config = dict(
    n_layer=9,
    d_model=448,
    n_head=14,
    n_kv_head=14,
    head_dim=32,
    d_mlp=2688,
    vocab_size=16384,
    activation='gelu',
    norm='layernorm',
    norm_place='pre',
    norm_eps=1e-05,
    positions='rope',
    rope_base=1000000.0,
    rope_fraction=0.25,
    qk_norm=False,
    attn_scale=0.177,
    bias='all',
    tie_embeddings=False,
    parallel_block=True,
    init='uniform',
    init_std_qkv=0.0279,
    init_std_o=0.0346,
    init_std_up=0.0399,
    init_std_down=0.0399,
    optimizer='adam_hyperball',
    lr=0.00619,
    beta1=0.9,
    weight_decay=0.0,
    lr_head=0.006,
    grad_clip=0.5,
    warmup_steps=210,
    schedule='wsd',
    decay_fraction=1.0,
    decay_shape='linear',
    final_lr_fraction=0.0,
    batch_tokens=65536,
    seq_len=2048,
    doc_mask=True,
    train_tokens=315700000,
    steps=4818,
    dataset='wikipedia_en',
)
MLP neurons of a small language model. Each row is named by its layer, matrix (down: output weights) and neuron, and shows model dimensions 362-425. Each number is 200 + 40 x the weight over its row's rms, rounded and kept within 0 to 999.
A block is one neuron, or neurons of one layer that tend to fire together. After each block is what it responds to, as a language model described it from the Wikipedia text at the highest values.

L3.down1634,194,259,215,186,209,263,164,240,162,161,115,163,220,178,141,175,191,196,201,194,197,190,256,230,178,214,190,227,222,205,151,230,213,161,197,181,215,179,265,226,265,145,140,157,147,207,198,180,204,211,226,279,203,165,256,254,191,248,209,129,234,181,258,264
Description: The closing == or === marks that end a Wikipedia section heading, as in ==History==, == Background ==, ===Warped Tour 2012===.

L3.down1344,148,259,140,147,212,126,204,227,152,225,239,206,247,153,186,171,192,200,154,249,199,115,208,162,215,195,188,220,184,200,178,204,206,252,171,185,145,178,232,225,190,178,198,141,274,211,262,229,189,205,181,216,178,165,222,188,219,238,209,196,257,190,259,195
Description: Line breaks that close a paragraph, list item or table row (often before a == heading), plus sentence-final periods and leading table pipes.

L5.down367,218,182,175,224,176,156,168,258,159,203,121,169,236,231,205,188,249,184,171,220,175,209,163,187,189,243,203,158,211,237,191,290,165,247,157,232,161,181,144,106,186,166,150,151,109,147,134,150,142,203,173,247,183,208,226,203,177,223,205,260,268,185,176,225
L5.down1443,181,229,144,245,169,148,207,189,102,176,247,212,215,123,274,185,232,146,212,175,165,232,208,229,213,143,187,193,271,216,162,209,159,199,220,263,131,218,209,256,165,212,205,143,153,168,232,161,262,140,159,232,261,240,182,165,182,210,161,237,174,238,183,227
L5.down2012,231,226,215,301,233,118,159,234,207,149,174,180,200,243,175,184,209,189,196,251,150,196,184,146,170,219,149,109,171,199,196,146,224,150,160,242,184,220,242,172,121,271,277,239,163,245,186,182,156,195,228,260,195,153,248,174,209,168,141,184,244,179,164,228
L5.down2325,175,197,212,231,192,194,228,250,220,217,198,170,200,218,136,157,201,151,231,245,148,163,235,230,201,203,158,142,235,215,156,159,239,155,258,179,176,193,240,158,238,172,221,255,62,208,166,186,116,160,259,279,124,225,208,287,200,205,265,224,242,166,225,176
Description: The word piece right after a word's first capital letter, mostly T, Y, S, Ch, in names of places, people and fonts, e.g. T-ok(yo), Y-ak(ima), T-ex(as).

L5.down449,110,204,206,230,150,225,190,149,201,288,145,149,155,261,120,187,133,231,238,253,183,165,167,159,253,125,191,233,197,202,194,147,207,141,192,241,189,222,222,206,189,213,162,170,89,170,108,155,246,226,173,257,310,194,144,173,166,239,233,223,230,217,188,210
L5.down1653,226,221,290,219,253,239,158,259,202,175,185,247,203,171,227,187,225,190,142,284,146,192,220,251,151,257,199,141,146,209,200,236,147,187,191,223,148,251,191,254,216,143,192,147,213,164,176,186,240,138,199,219,190,119,216,166,207,171,206,223,126,168,177,208
L5.down2003,186,160,245,222,224,298,109,231,156,242,109,250,242,162,150,116,236,191,226,241,171,196,216,160,164,207,133,136,109,147,186,199,162,147,175,160,179,230,169,177,224,186,250,159,125,213,232,256,176,200,315,260,184,194,250,252,163,195,174,208,153,182,244,169
L5.down2455,198,223,203,153,191,211,232,237,233,212,176,206,215,229,170,233,186,207,177,182,183,226,219,183,204,152,160,235,177,270,306,196,109,218,150,218,183,188,198,228,157,227,122,114,338,259,168,216,163,131,170,182,214,224,206,149,166,207,173,218,126,108,238,188
Description: Closing equals signs (==, ===) that end wiki section headings such as Early life, History or Discography, plus line breaks after article titles.

L3.down1975,187,142,188,199,177,247,237,184,226,167,248,236,222,259,182,260,199,250,216,148,230,185,103,184,250,232,187,293,198,260,210,260,150,130,175,148,236,213,207,159,229,215,186,226,164,153,144,148,199,185,205,254,250,260,248,227,259,271,167,174,230,233,151,124
Description: Inner word-piece tokens completing proper names of sports clubs, places and people, often in results tables, e.g. Pite(ști), Bos-ch, Hart-le-pool, Stoke City.

L6.down70,217,214,202,190,170,242,119,184,165,247,240,158,158,250,171,218,205,240,239,154,171,202,171,198,158,208,231,165,248,242,288,118,200,292,244,210,271,160,165,213,193,206,159,141,157,157,219,131,250,189,237,145,180,230,211,189,187,255,223,201,241,194,177,223
L6.down93,197,194,197,234,220,240,131,158,156,255,232,134,165,180,131,151,184,333,227,181,197,177,166,190,208,201,265,210,169,227,183,188,251,146,233,176,240,236,240,158,128,206,166,199,100,257,195,267,177,172,235,245,157,211,173,168,187,241,216,242,216,199,237,201
L6.down321,210,107,196,187,187,214,160,196,190,253,158,109,146,199,254,190,245,132,188,202,172,245,238,171,257,221,215,158,253,249,174,219,262,228,226,189,245,111,152,221,237,130,166,210,193,215,173,180,218,177,163,165,261,210,188,187,170,223,224,230,128,171,219,172
L6.down509,120,328,159,210,186,165,208,251,227,219,189,169,171,228,213,263,142,127,262,251,178,209,186,149,185,223,155,150,157,186,184,254,248,175,242,215,203,110,122,172,301,216,181,262,73,229,160,209,220,212,216,168,199,215,215,214,262,223,297,247,167,246,169,173
L6.down670,201,214,162,160,225,203,179,183,213,224,226,163,174,178,245,270,112,246,153,197,231,187,194,159,145,216,190,282,240,234,152,265,162,251,234,235,203,192,213,237,226,224,187,204,303,121,187,175,165,193,185,190,167,234,253,236,166,217,237,145,197,213,189,203
L6.down1149,211,216,267,173,225,242,240,208,232,171,220,229,284,189,159,288,135,226,184,215,231,262,217,174,127,217,191,245,251,139,171,213,240,132,185,151,175,197,225,173,216,171,223,204,120,222,197,207,199,190,224,276,184,267,246,173,186,197,179,230,177,200,147,240
L6.down1311,178,142,125,265,163,182,244,197,272,141,160,228,221,172,171,207,188,142,175,184,178,181,212,249,153,182,224,194,175,151,221,239,203,159,180,217,147,197,158,200,246,279,199,120,148,288,263,202,194,198,250,190,188,249,149,231,230,175,190,230,296,206,200,205
L6.down1467,211,244,159,266,203,164,206,191,276,201,167,227,220,100,245,208,199,195,221,174,204,216,220,236,216,242,172,171,148,256,251,127,173,144,242,208,148,210,204,254,252,172,204,177,242,198,224,251,249,143,187,185,257,203,191,226,252,177,197,171,299,252,195,172
L6.down1554,187,131,183,239,160,256,234,298,195,280,179,156,160,203,173,235,192,223,242,135,207,242,170,190,280,191,195,190,268,353,200,217,215,217,291,250,178,208,182,186,177,179,205,163,331,213,181,187,208,254,257,256,196,239,166,217,196,262,217,268,287,152,152,265
L6.down1661,166,177,202,213,208,219,200,240,216,241,185,166,165,169,178,241,159,228,177,148,186,275,123,206,197,296,162,182,167,204,175,239,249,201,196,202,193,196,151,173,173,201,208,271,72,193,252,211,253,198,226,250,236,216,170,129,177,232,146,208,225,265,211,228
L6.down1837,209,258,227,212,278,198,169,181,207,197,146,245,190,218,193,139,231,188,174,249,181,131,162,198,171,205,210,232,164,199,179,249,214,154,216,224,202,148,139,194,117,198,265,194,196,219,236,195,220,200,281,229,207,121,204,261,212,229,207,122,188,203,150,246
L6.down1980,237,189,233,196,188,200,234,163,219,260,203,158,214,153,173,222,239,260,206,164,258,209,55,171,240,215,194,252,195,169,187,164,200,264,237,241,210,192,214,144,263,237,218,203,178,229,231,124,232,166,213,242,259,167,197,183,272,222,235,107,249,197,259,221
L6.down2278,153,220,190,229,221,169,239,199,278,216,164,143,227,199,203,179,178,160,210,242,221,201,248,176,157,222,169,136,224,160,192,249,244,172,240,217,160,191,168,281,175,197,173,227,234,229,158,201,253,178,176,120,185,250,209,234,240,239,159,105,216,158,156,184
L6.down2285,153,260,200,150,128,193,204,213,242,232,139,248,246,138,229,259,183,194,172,195,210,204,222,149,201,136,223,245,153,189,231,200,205,241,265,199,192,145,141,246,210,164,219,270,222,244,155,184,151,204,243,255,111,271,201,270,159,201,203,204,280,241,199,181
L6.down2377,214,282,173,161,205,163,201,236,250,202,171,176,231,126,230,162,192,267,152,200,232,221,168,224,195,232,208,195,190,124,263,266,139,215,204,222,116,247,208,240,145,131,221,248,31,257,233,245,204,127,221,195,162,183,224,256,156,247,175,147,176,192,207,181
L6.down2459,202,177,200,213,232,180,220,231,237,181,125,201,247,158,177,245,180,151,141,254,236,168,236,184,152,164,123,159,209,204,174,161,207,222,161,237,174,176,234,265,241,193,225,116,134,229,230,249,208,203,166,141,185,230,183,232,252,211,192,216,194,213,222,198
Description: First piece of a main verb, often a split piece, right after to, modals or a subject, e.g. inter(act), facilit(ate), rec(ite), plus adverbs such as also and likely.

L6.down17,173,184,213,178,173,167,230,219,236,227,156,189,229,206,206,156,275,198,255,134,163,208,168,245,195,273,152,203,218,216,173,184,234,233,205,220,224,214,228,232,230,226,230,230,209,181,150,201,175,157,284,234,264,211,169,251,184,181,141,254,180,255,171,238
L6.down160,146,121,148,256,175,228,164,230,205,253,115,142,144,225,240,288,203,235,191,245,103,183,218,153,154,165,161,219,222,112,233,176,190,249,124,186,203,179,175,279,214,201,185,126,134,177,169,224,208,194,172,214,168,233,238,168,199,172,144,210,184,249,193,142
L6.down163,176,221,177,256,240,147,173,218,187,179,196,282,176,172,199,143,241,164,233,149,244,174,143,249,200,206,209,206,178,288,241,147,217,167,149,171,186,179,232,202,186,232,190,206,262,246,260,178,196,121,316,242,163,209,189,216,196,218,216,192,186,162,246,261
L6.down243,166,292,214,187,231,168,217,144,271,180,218,243,178,214,196,192,226,201,208,238,214,113,203,174,273,197,209,261,236,208,251,157,172,193,260,244,202,172,223,270,139,195,207,208,144,189,194,207,183,231,233,265,211,181,194,269,226,216,169,247,253,202,183,232
L6.down245,160,185,247,206,223,225,200,200,203,179,206,235,193,293,194,201,195,174,227,154,193,165,164,272,195,184,148,216,162,202,265,219,143,230,293,282,178,78,201,191,198,177,174,258,166,198,224,249,310,168,221,177,198,194,230,242,211,177,237,178,163,138,192,178
L6.down465,236,256,223,253,138,191,152,189,187,177,194,228,251,160,181,280,157,230,173,121,199,188,239,196,173,293,187,212,266,168,269,226,131,197,193,208,238,249,211,193,117,187,93,206,195,270,177,215,140,188,250,218,231,162,276,230,179,91,185,198,183,210,143,240
L6.down506,109,173,224,195,213,252,203,215,244,168,155,194,229,159,232,290,229,228,246,213,165,217,197,178,163,220,148,177,173,236,126,147,195,228,90,185,192,159,239,220,203,177,155,243,149,167,178,205,235,215,194,186,157,186,220,216,149,212,219,222,236,191,188,171
L6.down908,219,197,232,151,168,234,140,153,276,241,199,241,204,196,285,239,212,185,146,206,141,206,140,112,177,143,225,152,246,171,122,184,225,228,195,193,222,165,224,178,216,190,271,254,120,204,179,315,206,231,217,137,144,239,234,252,199,194,258,233,250,154,212,131
L6.down1086,194,191,159,155,177,224,231,238,156,247,201,250,189,220,222,187,254,172,270,210,163,196,153,215,215,261,268,242,177,109,166,220,213,190,209,186,196,270,230,269,197,198,204,228,225,123,152,248,200,180,165,192,221,244,189,223,157,225,191,193,151,215,189,241
L6.down1129,213,178,193,219,171,240,236,248,200,289,142,229,156,243,239,196,241,169,258,162,214,210,144,229,142,108,225,260,249,259,158,138,217,193,232,188,222,139,189,213,197,201,268,193,145,270,152,194,176,203,172,191,232,234,186,187,118,197,202,175,147,210,128,180
L6.down1322,210,207,154,268,232,271,213,206,132,189,204,242,205,216,188,231,228,228,198,230,186,250,162,190,225,185,211,188,233,170,207,206,176,230,130,209,212,204,224,191,167,217,227,239,118,174,212,183,179,214,185,193,270,175,198,250,196,159,194,210,249,209,213,110
L6.down1585,181,175,130,224,263,205,128,210,228,226,228,211,220,247,201,248,144,162,140,202,204,136,183,263,183,176,229,219,183,129,222,230,214,191,111,220,227,214,136,158,167,176,218,173,183,198,291,175,204,212,159,192,109,177,143,251,175,124,224,185,180,176,205,161
L6.down1639,131,154,250,175,148,261,196,158,210,103,213,230,232,173,154,186,250,190,159,132,129,232,179,187,177,171,158,215,108,176,242,139,246,128,250,294,188,166,176,221,224,226,212,282,179,244,252,212,168,239,189,165,181,126,165,201,258,182,234,218,176,243,189,192
L6.down1959,192,152,165,188,257,245,195,183,180,210,237,159,209,236,172,269,228,294,195,255,251,209,209,256,256,191,242,242,187,198,188,129,181,230,217,192,198,188,180,208,272,78,251,197,276,223,163,220,170,161,196,247,263,159,144,198,188,218,189,218,168,133,167,219
L6.down1991,166,198,240,257,194,219,167,137,228,168,208,173,216,212,125,144,257,160,242,178,209,208,152,175,213,249,236,203,324,194,157,91,273,170,227,245,157,203,208,159,275,159,267,231,217,168,230,192,207,226,173,252,165,185,193,242,142,125,214,152,232,182,127,232
L6.down2530,225,196,136,209,211,246,207,208,214,249,164,234,179,213,176,198,264,222,230,140,158,205,148,169,206,159,277,192,233,201,181,252,198,205,267,170,256,220,193,217,226,164,248,212,143,174,163,237,209,148,179,167,212,262,213,240,132,173,230,189,132,183,220,183
Description: Word pieces in the middle of uncommon proper names, usually right after a capital initial, such as G-ome-z, N-ec-det, Lok-omot-iv.

L6.down374,241,297,162,184,199,163,174,173,193,232,237,225,108,226,290,175,151,181,220,216,189,204,206,150,253,220,179,226,263,125,216,210,212,179,261,199,220,208,216,188,237,290,207,147,103,204,188,187,234,264,260,196,217,201,218,187,249,177,216,232,323,229,222,217
L6.down401,181,187,231,219,165,203,218,288,107,218,174,183,156,215,211,171,169,230,212,243,202,187,185,166,240,190,173,199,173,247,203,165,222,184,189,141,102,215,232,182,217,198,191,165,248,167,288,211,162,155,152,134,223,186,203,255,179,198,259,177,240,145,213,217
L6.down421,201,226,139,209,213,196,232,264,261,232,188,205,251,142,226,191,252,113,197,207,242,205,269,224,225,244,198,143,169,186,215,212,244,70,217,192,223,174,205,182,243,152,222,257,157,212,197,223,156,205,180,248,190,199,227,179,138,102,173,201,243,144,187,150
L6.down443,186,177,244,227,221,218,236,163,190,266,126,294,203,142,177,178,145,217,286,197,267,202,210,250,135,181,236,197,122,162,194,263,202,130,136,250,215,230,210,219,193,134,112,141,201,145,225,238,174,196,153,297,268,235,175,207,144,200,186,140,251,315,221,121
L6.down510,241,188,232,236,132,148,214,223,124,207,180,221,189,89,192,184,200,138,218,207,230,193,149,191,252,174,221,153,168,205,268,205,163,232,180,225,184,154,256,200,222,224,207,232,200,163,165,189,158,219,250,206,179,231,217,222,195,177,166,188,229,211,285,210
L6.down693,162,147,189,158,153,198,122,224,199,266,149,147,170,188,231,179,213,197,287,182,207,257,180,175,244,249,99,215,236,233,155,214,208,229,156,155,171,260,143,215,185,178,215,196,237,146,223,200,189,246,160,202,189,196,240,166,273,152,171,148,167,175,196,240
L6.down792,182,231,199,213,188,164,114,210,236,206,221,232,224,151,248,139,177,174,185,209,158,257,250,256,160,209,165,189,165,206,141,238,164,227,273,265,185,166,275,211,262,128,233,120,237,221,193,179,130,205,236,214,178,195,214,150,79,189,149,245,162,191,214,220
L6.down797,128,261,188,194,210,179,215,206,250,187,176,216,196,140,187,247,283,250,220,178,163,213,269,258,216,159,159,199,170,178,240,235,218,153,219,244,175,198,196,230,197,154,178,171,243,233,204,106,240,204,168,255,216,197,172,209,157,129,202,240,213,186,124,198
L6.down1192,127,173,226,147,168,190,233,214,182,90,164,219,248,192,270,234,117,235,241,201,165,144,264,166,221,185,167,253,169,171,164,218,227,190,178,202,214,238,209,262,192,285,233,203,51,184,197,276,130,213,263,259,227,245,222,218,166,122,201,204,250,197,186,226
L6.down1302,248,163,170,254,246,246,243,241,192,212,166,194,216,190,155,243,242,157,195,191,145,187,243,135,244,188,132,205,162,224,233,262,157,295,166,147,180,213,200,181,161,166,251,158,153,167,172,222,197,219,115,262,217,208,194,282,218,239,216,250,162,219,188,243
L6.down1331,157,227,179,195,205,159,232,314,180,244,162,189,172,188,226,247,105,115,228,175,244,280,114,228,186,194,171,272,199,191,253,242,116,146,227,205,158,169,234,247,162,268,261,223,142,157,141,223,181,176,243,133,232,158,219,231,248,165,229,239,218,164,160,224
L6.down1691,156,209,208,287,175,165,172,183,161,225,188,171,171,266,224,228,109,225,171,134,157,155,219,204,160,221,200,251,295,217,160,235,135,95,261,230,221,155,217,286,167,213,231,216,82,157,162,191,172,208,276,220,159,197,171,204,208,174,215,305,134,253,168,191
L6.down1780,128,242,178,182,207,181,185,159,179,135,179,178,196,217,185,109,188,156,278,222,182,211,211,151,172,221,218,204,211,192,196,122,125,129,226,158,138,208,262,145,195,189,188,150,254,218,225,151,130,241,119,209,236,213,179,222,167,222,225,284,134,200,198,218
L6.down1989,122,250,195,254,185,234,240,217,204,175,179,147,229,183,255,262,184,202,193,176,207,211,238,196,177,204,249,188,190,168,220,222,204,231,177,213,214,216,136,261,280,151,259,221,65,158,243,144,215,220,215,214,157,278,180,180,171,168,198,228,218,251,181,232
L6.down2390,211,198,237,214,247,250,186,190,159,224,113,184,149,202,207,271,230,252,264,271,164,195,191,185,175,187,273,130,165,164,213,154,169,193,158,192,165,269,221,237,233,249,258,202,151,210,180,292,173,222,206,263,204,162,199,173,200,116,251,212,143,150,284,187
L6.down2574,229,258,146,196,255,183,195,212,214,199,167,178,241,237,206,227,206,239,224,210,162,178,214,212,180,153,192,182,240,229,202,202,259,204,204,241,230,154,232,168,213,182,160,246,227,173,194,159,197,184,219,205,146,157,137,189,203,196,213,150,265,155,185,195
Description: Closing == or === markers that end Wikipedia section headings such as "==See also==" and "=== Elections ===", plus newlines ending short header lines and table separator rows.

L5.down487,195,189,170,257,106,182,273,133,205,172,183,203,231,185,219,205,179,235,270,231,169,237,153,214,157,161,177,211,161,137,210,204,226,153,204,248,143,247,201,252,166,188,168,222,153,239,296,186,150,176,229,222,213,158,255,253,177,206,155,145,242,233,186,226
L5.down1452,122,193,189,221,226,152,290,101,232,225,146,215,178,187,168,134,275,183,200,199,220,255,183,260,134,210,194,209,210,243,262,148,188,96,212,161,175,199,238,191,169,203,188,211,220,281,227,238,230,157,197,239,236,202,224,229,157,153,196,177,120,200,202,195
L5.down1669,171,220,127,191,165,170,246,125,139,205,160,229,273,201,201,159,201,218,153,233,236,247,210,250,168,219,153,203,190,182,200,169,187,217,140,204,174,151,267,188,173,116,174,204,213,188,255,147,192,123,282,148,183,135,181,192,167,172,136,179,134,180,112,259
L5.down2270,176,177,236,248,168,213,182,196,213,257,201,120,223,266,141,185,164,144,138,165,231,205,214,180,228,155,180,169,246,270,197,174,135,171,231,167,214,149,199,193,169,274,205,279,121,251,204,194,233,138,220,237,162,269,219,160,145,228,189,120,175,178,149,237
Description: Base-form verbs or their first word piece right after to, modals, not or did not, such as to visit, failed to complete, did not play.

L6.down22,180,154,178,255,166,174,263,163,247,219,180,194,167,240,182,213,238,195,181,165,237,290,191,146,155,170,244,183,194,150,96,202,202,209,210,121,229,166,110,176,207,137,192,223,45,225,175,266,248,214,150,192,261,197,185,224,187,209,268,189,121,206,217,141
L6.down74,178,192,230,235,197,289,254,126,191,200,192,183,210,162,252,157,165,120,200,225,229,193,225,176,160,225,264,180,261,239,226,211,202,167,220,213,220,160,215,262,189,275,163,134,66,212,235,190,215,186,244,143,189,267,150,228,288,206,168,168,185,275,194,166
L6.down111,226,197,190,263,175,239,246,256,177,177,278,186,195,291,196,249,156,175,246,239,152,218,177,185,183,196,251,239,187,222,141,289,180,151,239,270,178,213,178,184,186,183,149,274,154,224,235,227,219,188,216,174,140,171,195,208,203,116,146,226,213,215,216,253
L6.down119,114,252,184,316,268,182,168,282,229,183,207,140,193,177,198,156,206,210,176,191,190,174,241,245,90,192,200,194,266,203,178,177,236,264,204,176,205,197,184,205,224,243,240,135,127,172,141,190,205,171,298,137,157,155,142,230,158,248,250,245,218,159,195,160
L6.down460,121,235,197,252,209,204,228,212,177,245,196,194,180,178,234,142,258,264,236,187,237,233,232,216,190,236,174,209,207,210,203,204,205,175,204,234,214,204,246,199,161,173,148,200,115,236,160,160,157,200,226,160,258,185,160,191,247,226,175,288,212,230,136,212
L6.down549,248,167,146,166,195,201,168,202,158,148,169,180,221,204,269,196,141,275,177,191,190,266,145,226,142,178,178,176,179,204,205,198,145,218,213,264,214,229,143,225,117,216,199,217,162,232,151,183,216,241,230,183,253,219,233,268,203,218,234,194,268,221,199,153
L6.down1103,152,222,271,261,205,225,218,257,163,224,214,181,173,228,220,185,170,184,153,194,232,253,221,238,196,246,249,209,195,239,216,186,185,211,130,228,176,214,212,210,273,310,201,173,136,183,152,229,204,212,171,142,149,157,196,243,141,180,133,259,259,198,187,233
L6.down1343,232,188,152,240,181,244,204,210,170,213,163,214,135,171,310,202,191,236,175,229,160,218,222,245,162,153,162,165,175,212,166,117,183,191,201,209,191,157,252,162,240,226,191,197,78,221,240,203,201,264,181,196,199,162,144,219,117,169,248,244,184,220,218,249
L6.down1597,217,214,234,152,266,262,239,165,203,189,148,149,245,209,250,268,174,215,229,227,117,256,190,235,174,288,167,135,206,218,192,177,180,163,173,226,261,224,247,223,243,173,183,172,66,227,151,221,188,176,189,200,200,219,208,198,252,175,186,227,199,242,250,219
L6.down2150,211,223,217,219,233,227,300,252,201,129,164,207,191,224,231,229,157,234,192,205,154,177,171,173,181,174,149,225,211,207,200,260,137,177,166,209,149,199,162,300,271,194,229,208,166,211,189,148,251,248,197,148,150,249,244,227,163,209,235,176,264,205,163,198
L6.down2193,237,182,238,230,196,186,235,226,221,206,190,196,206,268,257,240,183,159,226,222,266,240,192,233,224,177,168,162,204,262,226,117,178,209,177,226,216,257,208,184,103,182,254,117,215,185,239,156,179,219,179,221,251,214,224,213,203,184,126,212,236,200,196,175
L6.down2235,230,209,214,167,253,204,255,249,233,188,225,204,221,148,254,189,137,232,162,223,144,255,193,213,140,294,225,206,106,210,247,224,208,157,211,221,181,192,236,242,230,129,226,208,92,143,123,170,167,198,208,166,220,229,264,179,133,118,204,101,221,156,211,137
L6.down2252,199,219,176,245,209,207,167,232,245,209,175,239,214,149,205,211,178,210,234,229,177,229,177,194,128,222,199,189,167,219,197,193,238,245,155,139,207,239,173,174,220,274,207,183,33,224,216,203,139,235,248,198,228,237,267,183,183,144,211,194,187,223,222,225
L6.down2508,182,186,133,168,136,154,229,225,234,228,235,196,165,211,245,206,174,199,203,233,236,150,269,199,215,113,196,175,186,214,199,146,201,166,198,165,284,211,257,278,215,233,211,137,86,178,231,266,98,145,297,219,227,199,240,171,184,186,129,134,136,233,140,166
L6.down2561,157,215,196,223,186,263,164,198,206,211,189,213,170,151,214,110,245,194,185,155,203,208,177,161,196,195,193,198,230,267,190,191,189,178,178,252,225,178,174,251,223,244,186,177,155,248,155,139,180,191,105,152,143,252,195,239,258,141,222,187,217,201,176,214
L6.down2629,139,165,149,197,176,280,208,190,138,77,192,240,246,240,216,179,153,219,192,225,162,195,174,238,172,205,175,136,194,231,186,223,221,240,226,219,193,187,151,225,129,277,249,229,72,133,204,200,168,165,145,257,193,186,176,206,202,220,133,192,209,234,146,176
Description: Newlines closing list items or paragraphs and pipes opening table rows; also capital first letters of names after "de" or a first name, e.g. L(ucha), L.